{"head_dim": 64, "d_mlp": 2048, "activation": "swiglu", "norm_eps": 1e-05, "rope_fraction": 0.75, "qk_norm": false, "attn_scale": 0.125, "parallel_block": false, "init_std_up": 0.018, "optimizer": "muon_variant", "weight_decay": 0.011, "doc_mask": true}
MLP neurons of a small language model. Each row is named by its layer, matrix (down: output weights) and neuron, and shows model dimensions 640-767. Each number is 128 + 32 x the weight over its row's rms, rounded and kept within 0 to 255. Numbers have three digits each. A neuron's up and down rows have the sign that makes its largest values positive.
After each neuron's rows, "raises" lists the tokens whose logits its output raises most directly, leaving later layers aside.

L3.down1275:111182147109134150127120149068100118170108170114103132146110118167129120131152177143173125177044087163161119150142121141134108086116151134125080130151144149163098126065138114119102103130116095107193108161201184139132140124077206119109156145089090083099141122128114145102140089170140165062148143122110148165080148095084155136133160132119121159089123153146159186113130144139162174121096
raises: " Notes", " Ref", " Other", " Length", " Stat"

L3.down616:149118132137161162159114119172127082096132121138123163094150143087159043126097116133083112147185099122162169153158148097138069124103120143117143075118106109143098197147115113150114163137133099109127129093090155189214126154130100115110103128133078065187097137103092138138077068095123076086069120155116130140179116126124142160155075166109140086167089154096113146184085087144139104158149
raises: "wards", "ward", "end", "st", "stream"

L4.down1519:128110178138159184167090171184114140178107129117110129138163095118117139174123135138094124146114140117109157105066076155106142074145070125149152100134140068196174137180166167125139132132148107123137120149115130129137068125106122121128186104167142150103151129145194145085087122096121169132121122117128151077143096094076154140156125163135123172085188081081190159080147120119102110147142
raises: "y", "ies", "ial", "ious", "ie"

L4.down1653:135176084096092109132131114163098082125169141110124197122085122128138115133182138183140108167118153134096146110093162131145129140120193142125123126117104137117137103110168126124116169138147097123106155172117147122117125140123078104102158138070128077102092100126084081194121100135116153103059140122143123091207169105095135179138181129087168123126177126155126101141126119121124160113106
raises: "ches", "d", "ds", "chi", "uv"

L4.down1180:119191143104155127130200160143175103136129115181157130158103152109101163109161101136065135143163151073113159126108130066119135151146145165147136154105133133103065155086142157122097085127152161136075131119138154124121110085169171070148090176107034166123183099124159101115090074101086157149111047141136155108177160178135142095117144116153135117096176146135073152095126146173123154124114
raises: " been", " occurred", " taken", " earned", " achieved"

L4.down2046:126069124142127197112086099105150057159146068145145114165149095100105130113073087110157156118147111192187117121135189131174132169144158095139131081125128153116101111127099092170137167111135126160122104132095142106163114073070166112074192155114132151088123100076143154127133143087150149171141068184125184083154115084088151117155133105123150119164144164144170122117131144107100117105132
raises: "ging", "ged", "gen", "gy", "ge"

L4.down1704:112103147125145115145160129122081154120120145124142128180139144101170153109175152109152115121093116129114178086143114146068135130108129066126131137121156078127116158140130181136096100178200090138097137147156119165095097130066113190135186121150089101173089120065181134186153139157119107124204172149140089136142113052096152119084100146135109138159151117121099130118111073119169132132090
raises: "een", " minutes", " months", " years", " hours"

L4.down642:136112139211121165162108168123123171104080172137183143048180163120047158115075146114136095090146093150104076176125152106157099187184085130131131122205149147163124111147137065131081159145076116131070101153134115094112072092053155130108110176188179107172105122165142111152165104181162190129156159147134085144046177106137136104095137163148151132108108129142127187126107084126127119137133
raises: "ments", "ment", "aged", "uth", "mad"

L4.down8:161104157118190205122100149201198086151092113149114144159168175116110127103143096114174125156118107094124168133138153099094121130139146109181149131120135116145136144107074169145085060171145136094113077190126164168116067144120153156115166135171177094089151161195130077118108092123069155066154076087110127092152109130138096155130061149124160174113148118131187222118115127136112094113147
raises: "ments", "ment", " company", "urch", " companies"

L4.down1051:167133119141167119155123146169125135096170146128111135147150126000131159103180192108149124131115155107172173104145117150114110141089102111137110117123087136133190166138104125173135119098119059111144108148107169160103148122136097117110066139095110091174113128039076150207100145120181124078074133147111134093177164136201050156156151123113112130091083197114125179161047091210194106156186
raises: "count", "str", "right", "light", "room"